{"n_kv_head": 5, "bias": "all", "tie_embeddings": true, "init_std_qkv": 0.0495, "init_std_up": 0.0709, "init_std_down": 0.0709, "lr": 0.00941, "schedule": "wsd", "batch_tokens": 32768}
MLP neurons of a small language model. Each row is named by its layer, matrix (down: output weights) and neuron, and shows model dimensions 0-159. Each number is 128 + 32 x the weight over its row's rms, rounded and kept within 0 to 255. Numbers have three digits each.
After each neuron's rows, "fires before" lists the tokens most often just after its 100 highest values on Wikipedia text that the model never trained on.

L14.down171:155121217140127119117112126149132122124137127118126141097136077168107112117182085118158120147126188078127143094135176066093067187161148137094124093103092089110166137159170113174117082144133106132163132102154166122147118181087111086127118119037188147169126103170148151182191127106118130140155138110172170136136124123108141171167093140120181179180070117125137142145096165142132146165175083174134137041092113106136140150153125190096104078133133127085066142117104118190110143144160101
fires before: ", ", ". ", ".", "er ", "ned ", "; "

L2.down478:137080101084144098159134114100166101092137125127152102134118097105063162046140114139144126136140153131086133085118098096191144148134157074122124092148180094081139084115155130135167125192138187105131116080089132172176106177168119114143156132120156094167076080087122187155132150170163152124173151167102157065101090161132099163097115138119184109138121098100139123039099161159158144073089207132116163141117121096144123126158119084092167140159126102086170110071159128125157095080101152
fires before: "\n\n", "born ", "4"

L2.down345:140123105106086079135111147106072181152098092120100212074190117153124134101179146151111141133145104095154140093115126145172124144145124108171164106146125124120179139174124125156120197139140190135131106103094139153134191141077148118120189172185094105115126142090136076139152111124141097148135107132128124161144110149087134103119089201066126139061077079055108163138119148141104134103196091180096134175090126072121137104175055190133151162114108151091157142131102164108137080141103105
fires before: "\n", "\n\n", "| ", "to "

L2.down638:096157096146132066108131078116119080072127176114202140079166137127155120160106088160134126122155131095115149151098111147077115079091150132129086121128090127088111162155132131125160174143083135161153112175091105149092120090076188107161153124143095077137129130082147173117114121170049064132180172119114157159119097152112093131105141128120128132156139223072113124105134184142107181117167183119152140154163100189158157184107167116152135134131053105141129070107098153103131072114177128
fires before: "- "

L17.down39:138113127090108094107098141149097089119197089156154181155176100132142081139117090116144106112100133125162134128108163139089121121117120106124067105029155073058176072107129077137133144090101118132145071055090121153102115147117089159122159151169135099133098166119131141120096072117080087206176118135164103149104167137120169123126121104034088147099112093160123153117147138141185133114122128119185151085146104126159179111156107134121114094094164092127133168035126180105142143124113162
fires before: "s ", "mer ", "est ", "in", "m"

L8.down592:157146107140158173094140116128106146165136155168061112126136068159144082166153146157120154179106082137132162120150141060164080148196114096121125105166172113150124083095085145136086112122125207131103155159158138175126071203080078133147185125161150082136171134162080174140136131081136075099116156180125135091133173130154145181136140112159116169120117176083124197121096075136157180076094115127093148093143123150141127064121097176176143163130114157114169129121124130130150090158116165
fires before: "\n", "\n\n", ". ", ", ", "- "

L2.down379:113112152141137070127168098064075129081080119154074123154078078185114128121132141115099110142153129119129153160105151102098133139173061084126125110104140113081205099101137180111164134135163165172179106163121093152092150162102160122159092079154080161182155158116162140137143160156100128121107147136165098142070131123133150139125123110160084101107056131139132119161084130108171132171097118113139118228134060108104091103097130159131131161174179139116130098035152156103105144193098136
fires before: ": ", "\n", "^{", ". ", "= ", ", "

L2.down628:103167136115103112117076147099063059086069147166157116090107104117115134154077222103087175108154114163136099123134152121098107153157136166128166124069127124136155089127147164145121111152141125158116096107095137092125125132136098163078080111126175126106153102141066084052140159107114090145130136145103117134121090154111150189110138128100177111164133179134099143173138096125154081135116154060151150066190174157169171119128154144114182076163094153137114140116078118164108117191047095
fires before: ", ", "and ", "he ", "the ", ". ", "."

L5.down193:157168139111127118082104133220123095121144129105103129148091165165145175138089207175053094102123111095080136127117055126164100094148118138189135126163168175101125216144110130116085076120168159133080155063157139109106111125109125144105176153136126101223126072075113118124093055083119179085102166133137126134129140087151099141121081126160133156152164183132186142158120156125093135107123151124130146133122148126168126130110075119125162129112116092085118135102157171109187133088131140
fires before: "s ", ", "

L4.down412:124133155133115066121066149148120150102173081108125136080153178182118138105191131171122147116151155083128090106182056139115098074148090166140102122147134122118102061148122164098157075114100098156153115138102131129143134059066106121134126127132122140135148145120151098144106096123157175048217146137148186170144082132174134147102071117159119092119070127106135105092143185127139138149133096135172104097101190221119160086085122173124146156165127140172089133095177149123146153130135087
fires before: "| ", "- ", "|---|---|---|---", "\n", "|"

L8.down319:073134174136155104149155146102137151133151108156200112118076148091101114177053116124089130112134113067113189162112144109092190093161142139146133118082134115137109178199099087144172171111155124166197128091122119117126156094167144109133132100116144096138116099192194220111101109115140177099160100137131204076153125162087098110157051157154078190139147165095129119130159097138123085088176174143142110154159133130126135143087175079152104108146109159134099106101125150141135112152136117
fires before: "| ", "- ", "ep"

L5.down225:083087137154108118124080130121164179148134159136094165115165124187123086117180123157127138105136081113151087103125054177138150116196137163123128077092148051107146132155126122090128161160127122170149156163075115122146113124111094198146094122167116101103115073184070184076110133177119169175165115111102203083177141112113061097099103179111146143106131105142175168144144178120150126087127180112142177141156084100191162136111085112139165151146141133100146155145122107081117151113178142
fires before: "\n\n", ", ", "ce ", ". ", "ent "

L15.down146:084128156134090124096160119166119171162114083088099049174121185144114103044121105097123142123175164123089218151149167114089113107097146122171112123148136119092112200141166119096133170122098128128102118100200078112131128068153146141140186141108144105105108135198070144140136119142170130121081117127121157135143126066128124171119150141162103156113173160158151209130152143101087148122116102099125128156172155102173084181154146153129191136172104105181171141173112160112104098155079134
fires before: "6", "0", "9", "8", "7", "4"

L16.down182:159126145072131094085161139140133157145143159102173156087084113118128100184118141089147125166165155161176163132129136116118177087088116155122159142129067099141094155108180177129111104131170172136115128133082188207126120161138093100131129126176119084123171117151120125158112041130177115070158072089159134124093169097138102155148169127135141169121098093065158151133089135197077102154074084059162152143158144123159127161071172125170126082122113110122093176125146090070081126129125141
fires before: "0", "1", "2", "4", "6", "ot"

L14.down43:157074195129098137112042114147103149129121108160139179062106073108117138150099131132109131112187050112139077115116204130111185152073103106097197111124120134141132135166066167097155092136094157150138172169123104123130134132178113134107104175127171122146112138180118126121136152130108106168112132116164162079112117146168179093183145142118099105134122104045177063131147173175074132201152102133162101129159116172117155146128095158124131129180143105140143159093172159108094082142138106
fires before: "y ", "the ", "of ", "y"

L5.down18:119162116081169093119125164136132181136132109110156139076178100102107162131191121169116139116043198113093127125115118150145145112122087215116117073142104110178133059107149169138078110123128180126137125095160155053142085088168142146116146126129135156183180145157153139188146160178132183109165140171082122105126197192118149108190154096137122133152105144115138165171075134170119174061135068110128135154105116121138185154124153129171094122092101150119136151147136092116136130158087122
fires before: "| ", "er ", "|"

L2.down446:101090124170156134064042127116158157172120114153142140141161164095124074148117105130118083097120172166098132135096140131189134128139180114190151145109096120129136103137150158126117110110112136147079100070078127155140175104165102109130175080095177138118081094154132079115144167111113161126165138133150080142123121112099157095084146133153098112255114109133172072137138111173195097121172126129153170139084133155161115137104124149106155122091125170111088103113188106147117098136085038
fires before: "| ", "(", "|", "N", "D"

L10.down447:114092136107121143126103147097124099144135105112100124147108115156180116123088089143136151147084133170116134104119170047143126054131120119123114088101098126165166036094118151130090166133108088180131163127129113123138153084222134139164124161107179172150060124148117163141112151160088155134136189074120149161181085169115188164144183121228108137139104094156136177103084129127116148131168138162112153121155170143132145140147094131115081121135082190109134188171180141126136191112139088
fires before: "st", "et", "or ", "'", "se", "-"

L6.down453:075166082083144046105084200103111118129151123069154119149170126141137068158102108159159161156164169115094180171171083132152088148118109087129122209183154172128168165194116134109100123139110126134139087085128108138139125102143171159127089142079070111115127128153088143093094164151139152117106130122162183100098084151116130184145068127172160155105104150088152189123105079111091166109123102120178116159135063126133124160161182151132160086148137128085119155151104082117099132105109085
fires before: ".", "4", "8", "6", "7"

L14.down14:108162144182094131168113105172152165119084087121110131141156133089139133139115153134138101147109148048149143106097101082140172110152108126111098085206145185144119152129081171101084126088093139140087098120138087152119069114085108119132177156166175116174129092123109171123069115137170165100141103118066116141099125115116112137150113133131048090070129105125130151195151157123116113123119129071110152150140161078150103165147154211143085090152123175069128198088142188144099143102058105
fires before: "ed ", "ment ", "es ", "ing ", "ant ", "ic"

L5.down152:088088148153113175183102165039121132133156072091133114093087104149132116155146127147103127058135174180070132130162148175126097154135084103130090170114151180129136146160137120102148143130154102155197157102118140109120169106193105164141193120131145149139131224143121110109142125131108126093151161173112151212121141078145140128153183162092130122217111098150131101180201114102113156111119102110122113128102133091089140172130146091185084088126194113103087111110127107134119168134108144
fires before: ", ", "; ", "\n", "| ", " ", ". "

L4.down252:092119141156167132122124097109119152100107106111166162184082100141087148142170130181145137089121133150141135103117127132093149161200132101163140101111140131189132166094136215202079101122161094104177149070146134121072106139152107149112143114116140088181086142164084091122124176099115135080139118153160094142147152092173119119133123099124093056168067092182076135191134117117184100149135115071176096136123152090142116086136145127158138147192147161116099103168141089051058159130118142
fires before: "\n", "\n\n"

L10.down581:115112166135130140177112058065156152137078172107159121134160123185104076142148182190103128128147207172146122146109082160157140093089093143113150129139140175125159074124101127118133175091134151101144095184150078154105151152116195131189129172162129145132172169095132111096088132127147080056122152110196095091118156092132113114110157082176128116131102159117141116159137156143132101146155110163109070155190112098097102173119127114107187143066133094181095113160080102097125109155167168
fires before: "s ", "s"

L16.down325:053138122086164125083150131118134230144124104172120175176123068082150048126170121164078112138146125148095076130141117150145102128099155141154099151093176119061094133139102171125151111126154130149090149119129190129075134181135148197116135076107139107163143097101138123159105127138138128107131168112137158154102155086150100116115119171081144196126125123170104162142153183174046163117156149131177157161179137127185122115103184114167160138096106145152153175135144107161104173164171147
fires before: ".", "4", "6", "l"

L17.down467:169150107161098063101122146094120143097107124147114135087107178131132163148120056146126117036158083145105117111164118111115128130085118180129163136124199128156121114144137187103148164100107122143135064078139154122125146134085129188053158135177149095161135094126108179117138147108167126146113101080084102094133152116078171168149087117106143141178163110095133071141109109143082106115088113074120149202129190098134140161094097183112116164177162135079099089135131166129062139067112166
fires before: "e", "es", "es ", "k", "er ", "ers"

L17.down244:128124104086132090154103125158097146186152115146118117149102165173133174079133072156179158131105092160039084083158198129120095116141077087090158181046145118160080120189096106146099096164110132108128115123096158181152164079103098126145134107109158154074131151133102129129178166200114145127141104124155060118091112141149150115156138092122087126104083129073149092107141157143097115087153136181157150128150164115192118127104184143117128141087094157116099156161077065150115124105178118
fires before: "s "

L2.down169:108138172125142124059125117130213125140135029116091117139144059118124126129150116116128132129184126154127119138098110147095139117148069172145100185233128131112163123139116122130137137113176123154151129117164174192109110082123110108111086067090092156166120198165180131161124091115139103089167141148141168100140171140185071113169161185138151128104143155124132141082159121162195181195144064120124059118137150090158158154088093153128143083130095125137127097123111136092104125136123131
fires before: "|", "(", "|---", "|---|---", "|---|---|---|---", "C"

L8.down274:104162159124138080088130113198161182144133118141129169163146125191141091154144124134174130113174090181136122140101145099143129095132127076111083181116094174200106113052129160160154170087130149144084174109108157145157112100089060145091146123060094124154142101110130086181139120156197124118177134101106077107162117179050088142152174127135128138116119108131108132136142183090134068124108110117093180179197084153134161137118156144139138078077135131150182142148152169106104133122156115
fires before: "born ", "°", "6", "2", "% ", "7"

L5.down160:124188125120095128081094129148052152146076134140149168122118123063170132160160137139158165088105195105067109180152123126153167163143140121145176140108069173075147111121105123115183162120147151112120124127174104135111173126098081120114171175171109072183114151136112159151140108181088131087164142122161134137094165179147138190163096088107137139138144142102159113081157174095179122162129174137105146145078158107148123184121117185151163109094125162136105128046088111044106160115133150
fires before: "- ", "| ", "ed ", "ered ", "ome "

L14.down345:128084130139160091141170191135110182140092125097105183101069048083109112113137054142162178081112128076100139175140111166116142146107094097146082147091147098138096087100113117180139162108129139153078189158123158113076106104161134182122147145115085140205133049124076152144116132074138069183093160105117120128109128141126144147123114153099192189072151118160103076111116151134140104103111124157123119161122134125154160112152175150138161128105132142124120128103061083159089131058150104
fires before: "- ", "| "

L11.down252:125191112131105146079188134162112156188088114112152105100173084125073149129158091177087072151165178150110121149135105127145147090121119130073081181115078132107133107105188105112116137115142104087091165126096110160101141137151131116089126091129144120143162140169120123156116147110073121135103122121151141144166076101103136061099187147084118085092088120119153141085079124108115104136107077117122113170110149211181110167177175108151176150092065165204127166174151156166084160148096169
fires before: "| ", "-", "; "

L2.down178:115150132149116136112098160146144104079102082117162134098141118124194115138163091130076130099143080102131160087183099125072166103144100079101098137141083114131196120180152100158124042068112202146148143117111181116138106085121078146145079123134121145189127144139213126197105108123202093161138141107171123159080119143100125144071125081106123127106104124140111157099078086137138111129109132127117146141155186138159149171162137165128167182132080113076135139108149064153118111181136187
fires before: "T", "\n", ")", "(", "S", "C"

L4.down595:090191111134143141105162168146200152101109141101125164110115115094136109159112103135119134147121148105118182102186146130115101140116196143170142145109123117171079154096134132128131144163069137138146132152133122158095151128143092126074151079143168157146194140138170167145174150140137156173100102142115149157072228100198090131102130165077112084083162153127159111107132135180141120160141139137196091128090112168167136133148167141141072142076107158159117173178220195102079098096119135
fires before: "| ", "|", "15 "

L13.down207:157192171119135111183092090157076121093124183104139160126144112142123130133175148094128130120094118124111191156111102135104102101091071100133102122174119116099124092148156108128153081114117142151143119089127153138139117154159149114110090130174120092087097085122080113173083091099145088139107128082145088165170124097124101159032149167122098136149144136181128121155137138164130110194128176157163145101112117137064170091134094163127108043097139123177063143184115234194112134092159109
fires before: "\n\n", "s", "s ", " ", "\n", "mi"

L17.down145:114094109112113184169148161182146143103144103145088130119179174118199116118168106126146143132149127093101162118132149189073052102149154161142117122161123146081104150148122097111140089159106050157096143100097148128086130075078125173172081163081102140152154131175112100132144134110151171147095134103118138132125143186094046084117064133111032145161119171141121192098132160139109146125094145190078144109109144077135137157122149108121137084114121084050130156116158161108129115067117141
fires before: "s ", "t ", "er "

L14.down504:099129127069098165193146136103132088144144102132159154177160160144091105145076166190138170121111187122166151161078152115167106141119071121032098121138117096144146118115166162110073137118155105071180157133138138114139140099126152143163113068085141175165123177109169165154169161144148100089116138159125158092148155095115047097137098092115166066200097118142122185110167065160083082129122164158111137097128108096136174097159162120145109141139164128140170085117118102154073113134102131
fires before: "\n", "a ", "a", "ar ", "\n\n", "p"

L2.down139:158094160173169078078100133153122136129150145156094151119103141134171104148119074177109127183116142206067062158185176164150122143172149130147070068122128097152120077129184119124194136129082109148093083113113117117140120140139080114099132128166133155136156145156154130082106147139147125085100156126185134121134148119138176141103142140091149092133109114160102142058082105182124071071155189136119107126170090144128082147078103130123145090165085084203106155149113107085161156123058118
fires before: "| ", "/ ", "(", "Al", "Ab"

L2.down1:098146152130122180112100143098179181090087098130143136105161112110137125127123138126097152135150148089190168119120151124106116103146157155124135084171139111087152214158142077100140129124114093135160161140142112110163139099089148121100049110115054113153103110147189107096116174138160132106165135165056177200130129086115165157112153140131096117096137173144090170100137119138189161205156122108142119093123187108175110153088111103168160184162147116155115134045090189148116122189100174
fires before: "|", "|---", "|---|---", "|---|---|---|---", "ep"

L4.down491:116190107158101115141118110146140172168099130119182213154117135125130120077147126178164135157131152128081161077129075200165095119133147170171118092151137097118136103125191166146159161130159110095136123120069194068114119156096103121102124136107098136097161120125104133069173130162151128156114082151041184173073147122119157097091147146118114103095075156109106143139127112138147116093208101118061136044150125172139117130136134142107093172105129156146095172160092083145176151113103094
fires before: "| ", "(", "|"

L5.down162:137163098145088214165130121110199098142190105135120175091165158133124147154134137135136139160131098123135169138146098164154062095176103149144145114075142147106149203127114114099152186098174170077143149130146076090155088104123098115095116119159076092088172083118139119076157167102128099141131126095167126132165191192114057104085079103073101137130098166114112173113133145158165151129127134113100135178134182140110119130131125146157114193163067176114097189081142103103122153094148122
fires before: ", ", "ing ", "ign", ". ", "ent"

L17.down250:098171110147125075143134082195063079122152090108101110087118131092153177193108197101116183135168123144150142154168104071153123103155122119070104098091156157091135111147154117108091118128103154098208107047128144115134108116159132113064124181152148134103126149082107112145122130111115104150109137118141124110123098200128095184087127073178105127164143157122134107153162207127128158116116158173068136087188144131080147095155126138132133082079188137137133124090164109135122118190087092
fires before: ". ", ", ", "ly ", ".", "\" "

L2.down28:133122117105192143124055146104130159123128118100139089082103155120139176112101119165128074117144166127129140125154127153135098116178143204154127103050064135177163102115129154138139091070137061163101071149088139160164131091080126151092109144094118084120135133139107113165143096168153158146181174151145164141138161143113145150127093112124107106217158123104101111098114098191183139130066161084120156162111162064136161151122065096147162077142106117153114151164100085163139197144098077
fires before: ", ", ". ", "and ", "==", "===", "of "

L8.down245:143117120174086140175110106079145154168082112069115164164126191129134167140158191124104117141161151145114141154173149148188076126092152114154097125118177087123102064061089165183110126116098153129123150135160166133126113074039156153121024074096196124065143084116144121152159169130165143161125106096107160151110128083135112125148125121097165148134155142129130105125120108149113110161102177126115141166117107130070168127169142193144123137100125130176076123162099117131051100158155134
fires before: "\n", "\n\n", "A", "G", " "

L6.down188:159157134129173134145146121118174131179181093109134099119150109155147166169169135151133070166151113124143091132109132109204140086189142124173142220158123109137139154123090102072190188099088129136078143080140113139100083090131158145117131123090082154118168072117104110167160123178115104102175235205100117118093150100109117135143113102116094151093128089103108175135105140135145122158094171109125187149148179102136150159152119066114104069172137151117094172153121118101161158096130109
fires before: "0", "4", "6", "8", "2"

L11.down297:182100102152099084094144126099088154137109130092154112114083159132149133127119140160120141133161133113033147172143121106092071122176137194133083118165116138089142144087091137079115115162161111118154167052172111123167096069071117147154155086156140074119121103122084093137113173193156161153167147150149110095154145137094147122094125135168134133120127148063140181165066140131202098128086149119152152143201190128112117127135119133134126123049114066110151115148120118110192105151060150
fires before: "| ", "as ", ", ", "out ", "in ", ". "

L5.down231:119146106146077151198059095083091148093162144137145142116106121133109110127130132123147128117081153144127166112151119125088078111087170139104072164103105100134142093104153100122065179116146131167180186143103076119121113169093141131130106127118138112140149088089137081133158110188110156143142114022125127088170141123083070166118142175074098125149111110180127128128151079146108100156156114138169183066143115090151212082132155124096166118118172137159060164171102107118151111168172073
fires before: "\n", "- ", ".", "\n\n", ". "

L11.down485:128096095122151115091137146145089080142162153104091148086169100110141127185092137101101125114100115152110137125146184086140187122158149144114133169101169168204175134127157123150048198175138200214127132124125170151119107157152096135114158132145090097114141101094174135105146095093200111125157090152139163167053170073143113159086094111085140095092090115114146118159104171122164185107141120221121120172133130145117155114142160160116162070166093115132130162134158133110148132074131141
fires before: "–", ")", "to ", "-", ") ", "| "

L16.down155:124142178149122134075141125112101101204119191170174117100122079126146080120109224129124086149130166152094118159140174183194151061130088165102091116100124148137181104131080083068135100169130079159172146175083081110154150142164088127141076131125100097079110105119147063143120146119136134124143114121156176124188107104071112157045085140151134116149118130135127156145122057129088106200160125116160112107116117157080136170107163142153113151145124151130128125156102147064138132147106132
fires before: "s ", ", ", "ag", "sel", ". ", "."

L5.down502:123116149176141133090141133133093121074125081120112193165120063149145118138134090152139104121136131149147127168192123063113131108198171098111136135109124187104129131096144137183151099163079130137152141120138152156139157165129150126121225102161185165116171088160121157090090150103205129071125114138146102128084171144123099183126053153118150121145150191095040099157153139098131118160155097058139076126060118122108115108120128119111129155159175088160144096128141053090138113143115145
fires before: "| ", "|", "\n", "."

L17.down634:117183164081131162118130164162089171168132105140145147164103151072130075141112085136095120097158107127030112140131094155111195158110103109096115086166146176132093090143124141142151086085120144107112140132142114053076134142137145137111161139164179158112127159147100174160168078096110151121101131112132130135073139133117076109088169196093152092185123118120097118115123097169247140139174135166134118112070124172140108114118114140092111167133152119095131060114163045140102095131100134
fires before: "- ", "The ", "=== "

L6.down256:113209075141181130123195133142119138089122187140177102092106080125086120112082126083077116171055092140133174104094132112127094127128059145139134142096113141117090141158137112145121143224153149081160130154171161144128065096077116117093109167115119091116091094103148169097165108130050117128149111112107134121134069117136112092126107113118161128133157138153034109123070144100185116125099104097120120132182156158140068165115098113159122155141098142152134162131092139177081111080122082
fires before: ", ", "ing ", ": ", "eded ", "to "

L14.down278:146145178126124152125171097120134218120135103142104111101145131096160105155163113137182096035114036078106118109180121087145152098154136104141158081101160199136146124177091127091151129122123082093148115143129146171102062144127152186154195089137120112145142165106071152135107119181082098094136084111088106128121154098111134128179176089095145140143171147070115155087157166175134194117170105113127168139096112121102090106148142150129091140108173151135081125107187113192111130150124149
fires before: "- ", "es "

L15.down398:145130118109109126123168090151103176123182092125167124146177134126146124139110119136087091115124159048081153120148192112133121172083152118143105074153154157158159046144129131138212126169120103177107111059116121139093147155121062160155153147124090175187114104126097076133123104092075141108180138125119097166076106093122162147177099094123083118132124150113120189137133164152125112088140120111059101104126159053152069093168155124075084116142149136096101145117096170175142064107132157
fires before: "s ", "t ", "Ac"

L5.down396:120117165153036105105124093191144135101112128159083129113165168097093140129132147134130097159137103131113106115085155125130128151114138159147104134160133117088124124138141114087118125153188177111135167147117094187193070170131160099139129145103154116157121106055058107092105129110119141138121156190106140111131106137202079119105062215053136103187105138120119167119128142106161134112131125190119141095125114083144177167135140090145138149210139121189149107096088208132169068142152137
fires before: "s "

L11.down537:104129126153158099070150063155158135071109089086209122166158160095090138093125090084164175138172117098127181156086072074137184106125112089100100133127135156177124158120149157151099151091129130080170180123118156091125093143174143140129158117119143137142120107188145098135193156101087085195157149070164075090124080073145141100087089115128174109103124143136182137142124109131087111114098140110125143126137150126132061095164128116173173183150064106115145160120122075137155129139184147
fires before: "\n", ", ", ". ", "es "

L14.down270:102127150101143122151108123108099181050061157072159151120162093148114112180191204119180084134155142153068127147126106097127141118155078110151155098081147125116190144091091107175145124149131081127175119136096125167154162074092130180039123082084129094115113112119121079129141184094057169157069096149155162114160140101147134139128146154130119123096089123112128086182132190135119084135124180111106095121147104180127124109082134137098101112145088144142099183132143138147113090119186093
fires before: "\n", "\n\n"

L2.down63:112137152082153135114157126172131081105135110150136142128121179092215191079123083151131098111140090094100128158140146123194139122137120109186124132165128147135154121173101115114163136051148106148093144170115150094133143162103165165127200129193142097149113097091096191122125103151141084099083151172143124185079132166054119149111138131130112115151140141119095129070218136132137155132157183104122080101157106176099132171119134078113121142159062116140146132143179109219172127146113086
fires before: "| ", "ing ", "- ", "ed "

L17.down17:173075102069115117084104128079119101140135118148097094135127083149110105150154098075125107136182084205116068075135145179143216129091124078150150146165135160138102116140145154092146081164117127154120133188102129153177133102137051141158173148165135149117184108157061120150106114109137108130155110112139143108162094172127190168166182118148154168167157102126102141091182120180097161122163140151138102076150112073131119107127120124116136149145113097091144081103156134123132063173065189
fires before: "y ", "y", "i"

L15.down548:171091107143175129129209151142113110126130111144147162097103141151137142127147149080165076122128152191168135198114052177101133174082120154120105079144164155107147158091105092124099147149139139158198194094152136177113141171128100127131126151163123153136147127163108109081135178179101118189120125134156117176166164138131119118114094159157123216167096117086129100109072168153151096080087165121154183131108153170121131153112149104186135104101150123115177058166086166099167140127150180
fires before: "of ", "for ", "to ", "on ", "and ", "in "

L16.down151:102155117109136164162112150113105037167190169147159148088117174150125178114088091124116112115154147101105112124064132125103117177139126125145050059145168156145104130105143121092100169133085191127114117142107092140092142100089152165135087131103090103092100132160065148182115106122138168122094116155110153081051146093101089145089142153131062082086149096188158161063155175138184101153068102104131150116142139157128156147114113119130159144148111112095097141168124166104068197107117122
fires before: "ent ", "th ", "s ", "s", "-"

L17.down297:127054090090141118179118108117151165095183144135140120135129060113133098169167090130139115086152113082125096088107103164099096130083135114132141165130154145126097125154117196110205078114194111138125139151150090101101085110076159138092147164162080116135109116166139079150118090116114147160118077182121135179090125116111087101160114106132147179108114107105125194161113162121083161093157087119133111187163090123108137143129100153178098143146100204128128191051057138083136072160108110
fires before: ", ", ". ", ".", ": ", "==", "-"

L16.down342:167137146118141108114095102120134100130142060113133143113101148160092085108154134121190091135139155091128057198135124140162106131119155094182197151121144125133131166105163123073088168154114163100118130121122149160160134171066103139155165081128111105168105139126122159093154141177101108169142144060129120131077116146178116138126125141140056156077129183073092077156172135161101087116141025177053181064159133114123126168169114158109146151156120127125161196108088122146101129142109146
fires before: "s ", "s", "n", "–"

L15.down480:123144126145174129132131073122133153086094101136114126124156091086120135181107132070093034123151153158066100143117096076107162114154142144123116185117080130104182120151093124093124119097080084068177187142068169125163106073180196125044129104171116095138095157139158110154163140137088120157144100165122144109111122144146180111120092136184171146104088135162158151155148145137106135113202151155092130154098189146155097124137061116137108114128123099162149080175136150175095139155082114
fires before: "\n", "\n\n", ", ", "V"

L4.down96:108153143107166137096075083157153177141154121169133147121158072054139145122116167123085101119122169093162162139141057130150123150145170094123117116137141137169159113128129133150139148175144175139155137094112145119101109095092109138116136112139138151156065153116133204121105189149088143112104114113139133145143216136142148109128129103121156144114101187059177124081118185206153166147105156100102142136137145111153096211095121123127112138054072171165148124093230086073151134143105085
fires before: "| ", "|", "\n"

L16.down174:158120091148085142133096131163059154166109141138126105130074114105145087117147139067133103130124105123105129099142131086129119092109088094134160175140118143138157172140097104103181120160148147115119105111101171165110115172134130211081148095106079136145114099163123067094150126171153116173101114171186168106154148067188173137102124131132196129090052137130092201132120126140078144069066099131115069089153070126115101189120151164137139137152108153083153135038106119080102146151118109
fires before: ", ", "\n", ". ", ".", "ain ", "em"

L14.down81:163081111116110113157080132202097130087104177109130154148184116132114063072087155114114125130095115102117156105124091069120127109178139159154177115087105120169094138121182154098136125158084112174167141133112122087201095094127146096136147113170175106100181116083134098172140136159142164086170135127068133107119144116155156164169093154177108171158151097130158135011118146101090096096143081142135104139134129150112154057136113095059091175135137065102120107096107117147123083105131116
fires before: "8", "5", "4", "6", "7"

L2.down411:120102135122126113172101147165135124126119091141089133155115145152127129149175110154079118092114162116145157194158127161062090079122102138149197117179132144120138110153094142192151056107145186135116116151087153111112121116186121111140127110180095084138032151116133153146155104068072144105120134087115120155122112094148114150092079147194118209120176146206134141136096179118163196107109146102134107092155210097149133198097128132105120091129169165109124100123106127194130127102097117
fires before: "| ", "s ", "|", "med"

L6.down379:178197120136123075126122128173172132150134064196175121099112095101098158106136105140106175151084137108061166112071120138089135137143098105177063128182105118140156151114115133138140166140122106117093077136063105159126110192177118088103117120149087200157172176116122137127082078122087154145136140121120123126122131146100095129134144164121205103072115162143099106157112167139048136064114137146123131094070145162163134144050139119173102152093130118123129078120139100194111181106137135
fires before: "| ", "- ", "|", "be ", "-"